config.yaml
head_dim: 128
init: "trunc"
init_std_qkv: 0.032
init_std_down: 0.00286
schedule: "wsd"
MLP neurons of a small language model. Each row is named by its layer, matrix (gate and up: input weights) and neuron, and shows model dimensions 192-383. Each number is 500 + 40 x the weight over its row's rms, rounded and kept within 0 to 999. Numbers have three digits each. A neuron's up and down rows have the sign that makes its largest values positive.
Before each neuron's rows, "fires in" lists the words (lower case) most often at its 100 highest values on Wikipedia text that the model never trained on; "fires after" lists the tokens most often just before its 100 highest values on Wikipedia text that the model never trained on. A number after a token or word is its count.

fires in: "he" 47, "a" 11, "of" 9, "she" 8, "an" 4
fires after: "," 19, " as" 16, " when" 10, " As" 6, " and" 5
L10.gate129:476487539490507518496476509436554453471505456489521517538470585522625546428491546491479490487499500426559499510507495480457492540487490471519466494485567574458501500545552535528535471512450464452461544471571538527448488503546522476521503486533521522469412496467541525469544555476546613519437514460534501503533474491577454498521420491502550432518501515425465440487465481484508441483576460438512488468411496509540430487460502506510525522466503507508516537478500565515524516524559506445496472543514538557470537504512599468478504441556568496445413529477480501487552516547544460463
L10.up129:531528499570466594501469537474560512493585463456539534462491450449546458467501525413504480441452478508464563476485459481491498437425507521471445475576516517423485536470505518549527534497510497484472485460527573530456581497525528412462498509493581430468542475429460493472521482568465442525449467507564574488486498543462424536435467489513578540522578562464459559389427513578519441519500521465446539496474461437486512464510444479492499466487602547500464481504460465547547454488526504495496457503493517486476561473546487488549475494490526450484473548483491514459502530476494511490

fires in: "she" 37, "he" 30, "his" 16
fires after: "." 37, "\n" 22, " \"" 11, "\"." 4
L5.gate816:472557553452498455509486457506528518502510545494473452481585491506481534547455505460490499474478524463516476484501479484386535488535485448520561438552524499467476530525495469538551561449496508540546503546474501553492487545490464477473524545540498519496557486519507415460614562463445453470521565477441518494450510469453566452538463454525529445465403481474471462502479497533483509523462525506529437547487422460513470460547511500479585536482472431551509554431447505465515509445503433422470473513498509557450514563529539430533507505500442537545548492518477537477544470487481467525
L5.up816:483521507498462457532519472446514453570554513495572509529529477550443482548507526447518500502480458472464522509521512470464504523523480532520535518463482501564462474487491502539461593534435500448606526465439411532489586530528534486436585458494514457509506483463426553525538507526450482479594484554541566461539504553454463482459479496507462516588489547508484538477538453530478531461527560448449455512494552510445464475512553591444490557498466527485491485432525414462406507496511502502455554565520561521488489459456439468459606538493468503478579453503481522454508507438544469524

fires in: "was" 48, "is" 25, "only" 8
fires after: " it" 42, " It" 24, "It" 7, " was" 5, " the" 5, " is" 4
L11.gate390:536485417446541497527436509458502484565544492596560487585496485455488497456473474456579498453535566534522468594520449494476475501486483511543506511511505458594577522547530486457509475517531524502520498559494514476506532471419464441522537451522543479481494560542502412455549528485484559528500496514461475536507518453527484410488493557503476588553550456509485556421514526473471499518478481505513470549431408469550494408531508537492472443539540438500528407530505497512490396469450474503504463514482595535495540528589517444421472482455527498479486541515512548462524509460517514508
L11.up390:465478423484571499463441450514514547510479555517487443568492442545424500496448535560482472508413541579506454518457548463429546456450476568459493505472544443562572560480512487534439438516541464478519492551470574541486498508498577429500541532500509448465514588523539436463490459558498550509462478495616464523493499513584470476457492501467501534564541497469482499451455560487455499500496500504471470517445525460474524444525501457520453489500463505448570490458480486471523442479481476506486553518437505528523504467475472468494497556576508495495523527482438526439522499502371494500

fires in: "first" 17, "best" 15, "to" 11, "oldest" 4, "increased" 4, "largest" 4
fires after: " the" 40, " returned" 5, " would" 4, " failed" 4
L5.gate244:470495473438488478498460576535478537551506507494510486514555512462495531533534392522458512527508507519547438528487538519465484505513504505524467399506479534490499525453481573533542544483537537463449523486597482472541469595513545538422464518469509472458487468502543501414521537480560535522519487463527479502458507504537497539425470591528499583470527470518484474509500448458472565483514563473538526542500439534523495544452467460476441476523480440505593464515469436463452474498498522489541529492428475463445521494522479459491440513573463471523534513479443520469487506398477535493
L5.up244:487522536470555447487518504583516486456487517565475460466499524487485507540445488511429525530501606502456477459558494434474539475441540487507549486537526489453471437499485481539485533506494471507523488509540538519430480500490492557496622578462565544488417556562425478513553522503552522440495477531462524481517438543581551463444525530568516549461453482487456525508483468524474554455459514488488484509491475471526532502535438496454506528508495539546518384458494523578500495602530574483537493539450472501428518444501538487525551488456524498471503496502442517519481469487545473457

fires in: "is" 24, "are" 17, "were" 11, "was" 11, "been" 6
fires after: " which" 29, " that" 18, " who" 17, "'" 5, " had" 5
L5.gate761:487552493512529494523483492389548480474553511548470448522474496466490563530461395512504473555455478440543559627526515419519532517528556514518530500521494524533434580479452551547466547551474404537551431536535559510468460566460517504478526493439484507505497449532500439467468539410460552420511474518504529513563465515544469546510560482505522519533493464506483537487524511524532456521493457495462479543472531501460483494458539512467501426455490434533493462540496556471530491514479549504487495492416507539523458539485381410529508501480501504498510455500477493527415537506496513543
L5.up761:518536525462563622480552582507492501544531516522467495476475561472517511494525513522441563517485465423460556470509506496499461502568559525553583466494521498569464451381491460501522508443507461506501514510502486483478517531519501465514469532462497543499526523464548432515504549495541492517528531591490500525632498496462509533478485579504502513492488503475577536517517519492529535486485462480497581559553544513502488551492534556496484538573509476413519480566504493503478476488521505505538499509466468508514483503488438461533530483512477441516534582548482506540602545473438456507

fires in: "and" 49, "as" 35, "or" 5
fires after: "," 51, " well" 14
L13.gate457:509537546455549398542473518502538466474501468447427526449487532524475541508458516479485534528534453572460552566483439442466556503492564427482460544508540461526433483483498473512485493481484434468555534519453583530479523602515507437469485515492494527560439572494526489545468478482538479423496461521531463491560500525536529514541530461521508468487501492515449488541522527531509527549491528565423469502551599509566585480458487530424496505484519485478458461538498482508456469467542532494514513483568537452502511518413502522579476489531531540459504515472526514463562485490511438508
L13.up457:504453518564524483505562535481565498439521510443473536517444490495459504566475470529506511514477455568546533565475496479503547537485425576522468510501433465510527523472520525566565494491485448545540480487547478469566524502475470509540487523484425487444498570520486489536470483486553547500481501545493527551520478503485420546497416508523562524542455454453431491542491492588487483569450519590454482540505502500601479521449484491551491486493432594547522524491462454446550523507511578492477453492552468548487545550416503543525494466532475533566490563541585489507546510517541564478

fires in: "s" 39, "the" 19, "its" 17, "first" 9, "company" 4
fires after: "'" 38, " of" 11, "s" 7, " and" 6, " the" 5, " with" 4
L15.gate32:406534501514541403429507461438447452482531551515549461446500506473567511530481492524528532584493544494413547531516477446450490501566516566429497495419509488478447539459514546408514513470584521487533531535502502452476449558496503499522567458531572547450582563605467545454509472471547478514469500552519511515455577453470562467495512516510506551520556523482501476545559491482495504522443489502458476484496518496557520539488494576485538477483475591468533561402402529501516538511492511498487450494480496471537519518510569472502516509496508457488484506515378506492551519505481466479
L15.up32:581549499543517585515513517498468461505409528468423501478522478511459500500525495516450593431542513476456506479474490397411550435534514523518562485429515485516558495511481439548516526525452485422495523519520504503455431579467472483466485462501516560476501534507495517467521491559454535448498509560549488541497514470540555499483525525398506556510480528544498477437480544488503467471497533536481502530485508467497529496480469560502556470407439580452544442498467441492520516500467450538481521519502505475499497516483486520493430503535526503455453512586483485514523464536515490606

fires in: "well" 35, "that" 34
fires after: " as" 42, " of" 5, " At" 5, "In" 4
L6.gate627:487431513433436548519508497440570498456550512483493506516560539490481461516504524486535451490520482455471520491536464514487486547536563471492519535422521512540469461497473527421518563475522512458512567477543449559525471477504517441511519523592492443502517547525460544452508521464473547491517494515505477436443534548505530486500542428521462521466519481544481560420473517529452483435523539516486482525502480428503506525512509492440503513556500513524482461529565473514466551546484550517472499553500484485421497405465503491461433457481473473496525546514522541506585584537465427491
L6.up627:542512462463533534488505461489562476420523472462537475518478548449423510512508564514519527443426448492512567542501482500492452561492482504506508490507478549517419504500467480480529500508529534388511498544529502525497529480489513471553478525473455510478491489461422527497505467484406468498492458500501442613546555562401513510488460446436640490505534520474486565397473474498565518481498426559508598509489456549477492474495551483510404539510460494443529583477535545474489496487533483482469468499568526564505513521523521456487470482473491504483510549577549487566521522467513484581

fires in: "m" 16, "microbiologist" 14, "textbf" 14, "b" 9, "d" 6, "trillion" 4
fires after: "{" 18, " micro" 15, "text" 14, " (" 9, " the" 5, " in" 5
L5.gate818:531438483430501524552510510429566498508462489562531538501436503527512432543522497528476487547514494480461555438524545534475540483557447528552546452481477496599495478520548549494462554487549485520465492433491507465436464460501492473525515428492546549551501466480373449443399530479574464492447428442456486534459510498505435546478529445517493484536505500515410526538508476516512485511532529512481500450532540492483530474525458581463543480548471501546518513448495468555506539439453541489458486404512486523537591575535541496538555517503509472443485525539558489439502458516439479521
L5.up818:483462465512510473495536487395538507506572457500477492503521496489354561579521447532531517529479518514488560489519566446548449495580495545521560476458497531577503563525486556521457505439493457560561476521540545484440484484480458502500501439510502519523515496484481478487467498514573495534478497476488477539561567467556503430441526514422510544551499472566486512507512530516442488538598523484509564442587515466503459562521491523492556500503520441472491490506468449569465583464520491550434492448505523567415497521502525494510523543505534540441504516502500527509480523487462461529

fires in: "a" 83, "this" 9
fires after: " as" 27, "," 19, " is" 15, " (" 5, " was" 5
L16.gate515:532535417435500576485543487539446493484473439518536428452590534506497524514469475560399522546469494423482545531478582478531543529559525426534517523462515531466504539526498444484491560516484498522502454474488545423493487522477508648448468480507443485528577444506513573511511566520465476473520527488510447578451489512480541498483464516514478496539481598493537572510463514484638512544518524510370478467501493529502509530481540494527426430594538488537483457527445515511409504472524532489441465500566470494447569599448489504551462524483459449440438469499467549465541541512484509572
L16.up515:535492515557484484519550511513601488536474581463541464478525496497514461490519507487515520530461445504490499560507490444546428514522391569502464539460518502451429482464452492472443488525483487449445432527480553423506498480435491460508589479519515526505463495445522433512544549446534526563516454455545542491467473522448481551445394453540501528546396458547507513493502538575554497444440550484495463419483551550529510498516510494508460453554506544550491503484541473505550484483546512500441468529437479577492459440479484524471489548512494415548485524457476504455522543465543475434

fires in: "they" 46, "he" 22, "it" 21, "she" 11
fires after: "," 62, "." 6, " where" 5, " that" 5, " announced" 4
L5.gate641:517566552473579470457498569524507477489535523478505551457454505489437448538530474549514514535550557471508415571608479535525452493486467561493523471534518500483526437475490561487498511542488473482558522481479564546442486491487516516440489516511495581438539562447496472510546497472525517416485454545467524516512481496541502516544436500530525455610504485497420544456504453516507508516548520502584562528470517448539540428492462519469530486460409542467483506502529581499474479561501459507489514555504482507481483484475524494603503562452527489490485491522476532496435598529525442481
L5.up641:503435579529394488574473475516410517457488465455472497514571547570521530487388490520513503435452482523522527530466497505523433487542464497515487506435520529550601577535460490512500568452436512479551562530474497538528546463573556524532489541494527451533457478531500547467472485528533419475448535506540545548414485543524529533509467468497520505457511496546534564472491538564492537525532473523489479495544503531560444555511522494561499574515550478523488510515530407496508455433517521523467509407439504484518562516456570577441509490455542465511522498480503530481550471491507576516

fires in: "the" 85, "s" 8
fires after: " is" 18, " was" 17, " as" 11, "'" 8, " be" 5, " and" 5
L17.gate434:478475470500446500492508545455590541518524484479457451432523505497415505575499511475503563507564538447465529479513435486481488435545454525471430398478482500487533520525492529457503495565538462489478594515403504517428526547474488530509517477462490566588586580518531530440508518489537490515482494524535554478489524498504543487465494484545558582556482510520513495555470551540582407543443533501442498428466523552584500452485436503548520532509546421528514514508524504490463507530461542528478520554444497567481520572508489488494400512489474496529534501551518613486565440475520427520
L17.up434:417467479464522489580478514456470529486486536507490481527511524499511593509487505519485512589494562520473483566510509461482562420542500486499566499560487430513446479503471543496545555417551545501527535470478472543508498486508492492547554562548544500524533511491513514490530473448564487476463435504548459471432526528491476495448530520482500562436465534510473411545441443472479545555492552531506454508544536497528495471482495543525513520460488632466498431557499555492542525438536514492484528503481555485505441521526512554524499469483518514506456526509483418455534457456476469527

fires in: "and" 17, "a" 16, "then" 10, "second" 9, "later" 6
fires after: " and" 49, "," 10, " the" 6, " well" 5, " as" 4
L11.gate584:604549528478533416521543552508525539511486498508495449570491467557481554522555504505459544488423564481503449492471504483542503466496517461428471492533499454510520514463539529507483550505533490440439484491450511550500506569436450501492455476537567499481438449545506485540393427556496513416533497453532533505457508559570517493481502527457461456521563513436504488516452538552467456527445564522554542455474477459544573508513438533481475525513495478439423497511458509480450497448520492492466517548484501482485466497498434557413536519555583470494549505514496492474551478413475563421
L11.up584:538424487469532496456554530456560503529523479483544516538499513538492485502418516481500563428561497496544538453527475524558538524496443479470527468468559526510519503567504469501436485565480416470507460534497563553490578556483497492514435514567507511475503500538489461502471563474495473438466502457500547500432545566542570529469508489502493483553475499531443525548511528510506478499557492440457500477553514460503548482444504487419496414545447503461431476452485459500499561431462599508455472433435553523551432495497526487575485468532518554484398532512431411558584499484528515447

fires in: "with" 83, "who" 7
fires after: "," 52
L5.gate553:513500494482535487503436486449572527467539497470487543396509514459490494577402486567510539476468504432459532487439470442516461507534487553516490427528488591488512559571457542510561501454594469551474502497479490524458466580531532508516532510553487467513498527499576527501484435492553503520462562519478551405566408464531506563458522523544498474534436482538549544515485467467550534426533475443502475491517510515519535477545462476501504467557522519507473463460489467505495530420494494512476536515438521478439509487498535542578443480504544518482490432453500525505539551514455519537
L5.up553:547414443466553404501498456378519511490476451430511536485506513459450479492514549543446515521524514490520470525506504518534527516492475446488500511494475432498465435542505507431576503508557591497499547510556489482500407538513483566561483564505485478501543560476532530549532424502493486498475496479507498473447455487421478552459489533500470498524504434528471496539499472452526459527461527526457531486558538480469441547534575551486534449523456548515505493450442524486474523448545516478499486520624518541474503507508601524435518492556476471447537551485502547582452505518482477460

fires in: "is" 32, "was" 31
fires after: " it" 31, " It" 22, "It" 8, " was" 7, " became" 4
L16.gate136:496518535496483466499566537461525525496537589566607431407569488474522607512498528506576450499545518536518535484521463527496450471493486593494531498537519481540483512521506517539461459542553508484443506475497566476467492532560454507526507472549508485485539514545522468479551565502519475572489515550483487508521462479539524512478507437495461515550532475571465450583446561556519526502480539503528492557469479459553450514397475518530452451464546475411505482571491566465481461544506483517484566520371484616477500519472493508519549505503499422489453480428542486486497460465530482492
L16.up136:504470562544548461482468564496470537527461509539468511490447503504465473546527479488482493501472543478541518473548522500553512465480411579464486491494626548486488470441493502500492533514500491492530487481490529565473436578471516442492475466507466479433438562493551413487427452515489501529476532474501558532433450547541490412486465472528534512419454486485462575468470558482493500496478477520457551545526419506501538466502495484510545518481494469518509539418387542434521476513491464416453506476429535532470492496523517460481483435543513431537425502510508549515545524445493563552

fires in: "a" 70
fires after: "\n" 25, " as" 10, " in" 10, " \"" 5, " (" 5
L13.gate880:563468508516511496513447531497530484517487473470554547439560558487489484489543438470507496483524464560436469490530440551527506457479507537550468451424515535547462510478499461448429490491438484484445560518489575446516476401458526480472517535473487492480496498553476482542460522506489494438463513491545476574489459414442563499465533516516474440451506477500511510483571486517501532507488519535577412500445500515509459531490495457518488471511604450536494492460465485555580531526567566463489469549509440440474493494468420529521545559495473398529455591578466411448509415461474517466
L13.up880:493507489487462511474536466483509501486549524508495473549495509508463514548440473531528550575505544520464523503477507504509469526488465571408428479504508534461480482509503549502496471572521591457428511422467519538544487504453493477464545491452476482462483479436458473477510525433583559592542469592448522533524550485471524518443437533588528481588431541494523523516476470532417504504471497520507522518493499407546435478521486529469534511507466508537571536527496464470525536480470448456517502518491472453492489562519468499483517482464473470492492486523517522508508564529499474504

fires in: "a" 53, "the" 14, "an" 7
fires after: "," 55, " the" 9, ")," 6
L11.gate529:507550429503532439484479430460509533483472494452443482475564537529551466487519433512528576513477511535423476487517468432548523481484510536507528435515459515477501511568487496489490540526551517445501489487514526493434464509521363437481544482531569510484497542524575512457516516474505523501540554536520483544485535486502576520415474551484531517427519533526530472522450542518465521551525547546448532475458502454501508535442439568490505480534453431533463417446564501535432516560474601446494492540477510556501551568500482475529465532460520518472431452522429573498472508485499463467
L11.up529:486551461531470502492481448427558510498472503502424472481577502414507488540478428547540558532466512453420507459529490512545539500508396512553448411568462465433492502529518434505475476546520512510509549495519555453475539510519463473518530558525528546565533535490564485462540497431548518493528476526492480493493502522408545514510497571483452575503519496500564535495413532532533429506483513494426509568499474552523501527490503467502537509454473490511459445516520480547451491514427498454460545552504529542486537521507475501551493488465538512481473552524477527563491455489504508530

fires in: "been" 49, "was" 11, "being" 10, "be" 5
fires after: " has" 22, " had" 9, " he" 8, " was" 7, " have" 6, " to" 4
L15.gate581:521512444459444504511457430517541549526511488527500457492469489471534514496539480535510463532451485580457488520478442494463537557508496469576496517539485512478540539492550510511436487457574458451503525546601458529490411528469410489553456524498505538462553515549531574488559477489461506550434434472463555514477476565496446503593453443494479459435501558502456444459504452516446512539604472492485488497512485537518567535462468472455526471392527536469554502496553494507467514453492543511522530508466478537487492562439549552526472531498507472541471566453460486575430495490511548493
L15.up581:482548471539499468474491438506491527523576517515511524525510501556558572506551597528493545516575438534537442482584504472577592513549507555481423493527478462457537461523530451554492523571430453442481479495505473526535490543538525501543526481425581530467523456509523502518497505515545476520481516480514448534559531491515484528439467446514494480459390504493445454525528557473520550403511503479465477582484503515555509525510569497497472470516501461473560494521492556549492496579545512485525531559480476532460515494516439500482519429543562468505475497471503391552460490530406522515

fires in: "he" 76, "it" 13
fires after: "." 64, " where" 7, "," 4, "\n" 4
L11.gate151:474483513449538517483452516502425558511500602493541498469583517511557474495444483487550539471478507465445456493507508495486610475434519489530529472486481504537544454538505434545577549492501569444437518487522448466511511423507472534537515516543532506567462534463581541484506530537492481556509625538530465519515425570497536481465413418501449472471500518517455555546432503528508481493417565537523503534437498536531548521457454510463482487558486506530503553442516506466551498468544471494456529510433512506464519504487483487489540555448429520524453499485498491450616528500466499538
L11.up151:511471474459511465509495504491462500448500552473503573522473471445505546428514507457455545514479522535521546468488459454497514494526483518501530489462559552438544479489516348504528497448490492500533500556467531492510505402505516493557497505471504464530481571515477472380554496429532530510496468436432473519571580564510444446487479507469550529492564529449504472453494514548439535507454479438476557526523575545484577476522555514436461573533518551540509496502396480462549447434557440509502526495516525485477568506490483516475541471491511569512503471445481512519507500573483491589

fires in: "a" 44, "this" 15, "an" 10
fires after: "," 33, " as" 10, "." 7, " is" 5, " (" 4
L17.gate504:495528494489511556475508492521533469501498488504535516441482430533447507568482505476495432483490469502480457488525529508515479499564554521459449521540606526523469486554401525462520508493503474411508444493489571480471467491554526465430532477541466417461498449526589534469504546526535477467548469464535390526531503537525549488466467466470362541456495523542480486554527489541484452463414590503448526500498528533543455483478639523551481431531539499525513473464498467509411537493538568497489464539457470500561591583509465458522541539477518515459582455471484484472506490604518449454
L17.up504:527515472553468475507454513464424497532537447493478543502504532530516545536518544522503485507467476578472536434461476490562489496523510472542437521545537558463477491530498527461426519520518482512500580444539498483488517554535504459558534465488465517455438462493503492470574468516499543503503523498503514620481481553579568550485489465554491559525465477414492507505546554499563561510417523408424452453480475501529533442523518556556502453483548518477544534514443568477419544438526569533536479508417505551488506538543467570513522537568530527503538456423485511501450503526527475442

fires in: "they" 87
fires after: "." 26, "," 18, " that" 9, " when" 4
L13.gate352:508500508460464498521451564507544484536473504518539491437502555455511520432467481507521507535468526525417452538477528487443519502486448514521485490532408561500467540550516461466513542530489511412509589432433478511458534409426496604528490466460447475493401520497477523462506423486478572489570460516479475565508495498535470479511495545474475544558486501545600432519464473496559455473524472521513499499524599522504509552482474558478437451464489429494481528486538538473481469490507528522462525536462457513532512516487610539554429450502511447482540453441481526470566469573481471554
L13.up352:546438506579463531504481505527534556480444544416516472518455499531536450574519483464578446518504561515539519469533506572511568460540597495543508570485537477517538457509430546560538542501490516542482499448480487454498513554516589519504470452566481490525525488482533496512504526502476495456516439524503457477445495563580539505560430518450557597548481520463518497499479515537412568519515557522495568500533457528465430527528543504450495434462543500488461445485546512450463540453519481450488500544505504516515521459491532449420523539431506487439529461513537565503453556535486499485

fires in: "who" 36, "which" 16, "one" 10, "an" 9
fires after: "," 46, ")," 4
L9.gate64:510535444492432476460538561475549522503458543548516563510565480500499508459484500546462478464523557469499475524547534582495565501483577529478437461596478494480511551513566547557524479490463507498448479522441499455559531482515506529535554511481500461539478504483515515509459480545481492434524540519549467460423481461540489527456497516482493545527489512457432499552522448539479465490494530536544586534518519478513499559533474446488468458472486579531422531472561514495465496482529487461457470461587492474588502595530463424540534543475478487508429489559447530443480472432390486571
L9.up64:472475445483522466499476539522545450576468483519517522517498600473549538467463502486486526566405513460484533524439454494532493527506493505431494484554496519498549533498511482484478519552500442503426481495509488518502504563448476504495513491532497491530459485431519452504552470492494516449526468496456518509488526518536551508488523482484522565521487461515544542497475438451549457497463465539539473431498465521538454473495540486542434495472451510491424426484498653552473524503518496545586473494507475485543506487435499484512547491504488453476489522510522512587427516548431580461

fires in: "was" 48, "as" 19, "were" 15
fires after: " and" 19, " It" 18, " it" 6, " which" 6, " used" 4
L6.gate638:533440518453535463546449428427519454440510549535542517488524435471501512510548567501476494533510450475521545598499574484457504506488524537545479508459485506488463532519426490500449473474465448530414455486392526440481488507469485461448507478522471566464391517552505523544475529529489531471518432448471516526461471519487524499495563484524489490425470530519483462528519487476506560572546472407538475471491428497486509443544512506518521550428478458428528535521486558506525537438431484494458495569528609496419542442606533483517511438508480486490501535467476490458467400519452483471
L6.up638:510481520572545468493521481511459507429519504557516507531535449470551549530539532487561497520502474501480514436514450473462503471461498527502513563537508446475512518518483467512389407429475483455496573452565471483480559489511525504486522461476527493469507467546443515542434424489476516506473533518526555536475436452535559492474564500545516549484491456561437464542483518452468522530506429462524434445579492542459524473561531590529500506470504410476495519544456456500495487454432464445459531414426453539479490429535489509493412472479484486510507543505417499541440549454485379439

fires in: "s" 34, "t" 8, "g" 4, "saga" 4
fires after: "." 42, " " 23, "}" 8, "-" 7, " (" 6, " \"" 6
L5.gate263:468451451487474542436549427511451483453544488482448529536473527554524521526456520523472468539537505456509489490500478503526514500512487495509563512511497533481518565501525505498466516494573478613465552409487473551510512436457481490509518473520491468618492481450519543521533426459424514522475504419455527490499530488481506465495497495484468556549524517475515545573529441432510482493478482526522532418508516423498503485510492481464511478521482518508469442400419372504569549518583479474501547450551479570463565515565513499495500426461484448494479486469524546479437580537474471570
L5.up263:544474468485525490551542419529417470459523519536498535566509503489506517429472429554470471522556470451501508437482531503501556449517450467485509516462506466510562481456527542513491549565513467556506569460533537504518510479490521482518430393515510475530481490527510497535458478411499477552555589455442568457458538510489519536533523497403486545551519474475428459564489437429498554536529483598513489513477561473466458509447539457469514469569496563488495490478531421523517474540471460491449494474543453515502536519512453460515555398491507423517477557509479514541493528462432546555

fires in: "that" 26, "last" 10, "1" 8, "2" 6, "23" 4, "9" 4
fires after: " on" 20, " the" 18, " On" 12, "On" 9, " of" 5
L5.gate448:543527508489482478437473470465446491502554463514514528443525583453540464441534532457447508520456462438523511520489471439483484511520472457527540420464416531531419535451534471477546486518535495542538546470528473532581453490470516494500522506532489519527535478459490532491519526497406611543462500460476460419543526666545499478489536573542553522491538530484516465456456472571543543464434478497533515585454484476526450546497504490522395483530545505502537567501525498535545586429464558521434484526418571468442480454545516430548565535465548496490539515449451502443452553424492487510
L5.up448:519465492491516547475423525557544433472521371462485565471491465440545465445551526528501441521462478581526494512524555497516574546499483478508585567482527484469451470502449475496477437509442493477590487466498485535523540437458512475556498500544494580499535483526475435565526469438480537524516510499495443446465440551481513532471507485482530434559454515494507511463507487504536515507468494497520523556462472441483477526507510512522504609474503447529472549471518536516510463500490597522439531498504482489491442470513530427523464478540429542466514451485527576538548533550455456516

fires in: "been" 55, "was" 12, "minister" 8, "school" 7, "were" 4
fires after: " has" 26, " had" 13, " who" 12, " have" 8, "|" 4
L13.gate277:485598523455560489500539530475510484458522478449474450518420504465408456524477496489501529468448511507639473533529516445570530444427515422496555523454520492531540505487537528486484488557473499562476460453548532517482408502548488457489534458516433467492506511476536466475564553565514482472535469476514509529523397476480405512537490518538551489445484538539490474408493582522418483523515472508497538535511497479540534496538553545529543476410491475448514453465549583523463545501491565524465534517470475515515511543553469462521544592468556556444537493560499534436461468504461508443
L13.up277:506532507542495496496543459475481495497501574496480548470537448564568528501513573422457482576504530502473455489516504524468552509517554483462463556525464418464518511535501526525563440506521516471473404469550524486495473480422477457495512526552515499460555505514502554498516550443521455513490475517469475519535442446509438501527497483504524544553471574525503512569499470454489494518506429457503529469535476422557530526465500536504416570503516561478534530515479584520426491497535495471558465496461499500491535478536506494493452500495463402477558543460461455504526443442466506511

fires in: "who" 33, "it" 9, "community" 8, "which" 8, "they" 7, "family" 5
fires after: "," 40, "." 8, " the" 5, " The" 4, " Khan" 4, " that" 4
L11.gate712:523502490560482445448460513477513517533486517497501535594524482482500480439477504541474465490497490504477490538526494541552583559548498515451472542441452515495557457482518445450484527563524526481506511540507500473491536511489487503559469520564529485517531471456469441408488529449472531539519525475524458533462442474525514474519471477483528589513482517559483529490488436521513510594522516473461523519485509445575454497459563569535494547577425482538496476455438510440488513509459540449404545489468542559494507537494456381482472490542464535548506555536438546417478525499463565549
L11.up712:513535581512441498435416544511549470465571535450467524522530482518521520555485476540536615478539539535497399532528379569447516541514532562516496517554518494485495466477435634521475528492526503479449482421515502444457512511522523461523490504507497549481440478523567535454549466443497478511490501517506479459473463510448520388536505387517501514579424448581488501528524463532477531523513605498443502541522475506577463496507533492523480546515561601476451431501511505501481437451537476445488522477497470610515528561527473433508489505478496470450520464522509473556530486545473467412

fires in: "with" 47, "making" 7, "make" 7, "keep" 6, "wither" 4
fires after: "," 41, " to" 12
L10.gate226:493575454564498430467446466424530440509590531519441557552521489513498506561508544508489543480522581502512550555515497553444505500502519455524491451445541439566506512530495507472536535522508508470536497516482479471483533527559501527427473492555475399503503532443583491508480500436441495504554488511495532490494513487463491479463510522558484483484461551415551543540485477552520526486573529514540512520516517490505481464485469512549463475484478570437512477457510438508430567506490499465527618499484480472427486563541527482564583535482506541413490577533492476533489482482530420491
L10.up226:485575500515525561485538478456549495534526511494487533495516508529501439526460523463485438510547541535490520524531492517489545529533486510506547439460525510535590544545506464476563468530490507463549501504493577492481443477521415473403470534536490458492541517566550481493580489470482513538477523538585544472474504573450461547518483612471441538487457474526475441571577490535593520442471565491502516543442515465519491547458450561527456470579509476450521510486402459478489445478558465454430505443458523520482410498471537491538506473475474531525442470565498511466468520529476509489

fires in: "the" 34, "part" 13, "a" 13, "s" 4, "they" 4
fires after: " as" 45, " is" 5, "'" 4, ":" 4, " became" 4
L11.gate405:518542482467544484419536467466541505421532436497486491484542474508509456554497495516425424466468486532549476539496518534520453420529500550504491549534477507584454481480530527504495522516519496533495469490489529516444479492555519562517529538607525514476463544543445539443511580441540503520496480550523541512457489556504470471560484440582462527543524525463476447455513460545465556487496471588515515473510526640579513476467514550527548519480474475532530511468492462500499436549474490494454532549455470469545564520493509446489588503556507458500464500456499535500520478537562472467
L11.up405:524539466451514560431433497459526513529409519429547457502543473477496448540431480552442507461498533450461500513577494559538546524503485591398501554474534470455457559555490554524470545526474500557534556467533531580437463523453551509530505493525532545578511497505465483513476516518520479491504530534469486507444466432563506431559515496489511555499453510476501496592523482497590487511466481493444504501536557449589455426403449494486520465504514527459492479521487475444532512507578489512519530517512479534502481438476503489560524480565475523517495456519512494516491503599549469486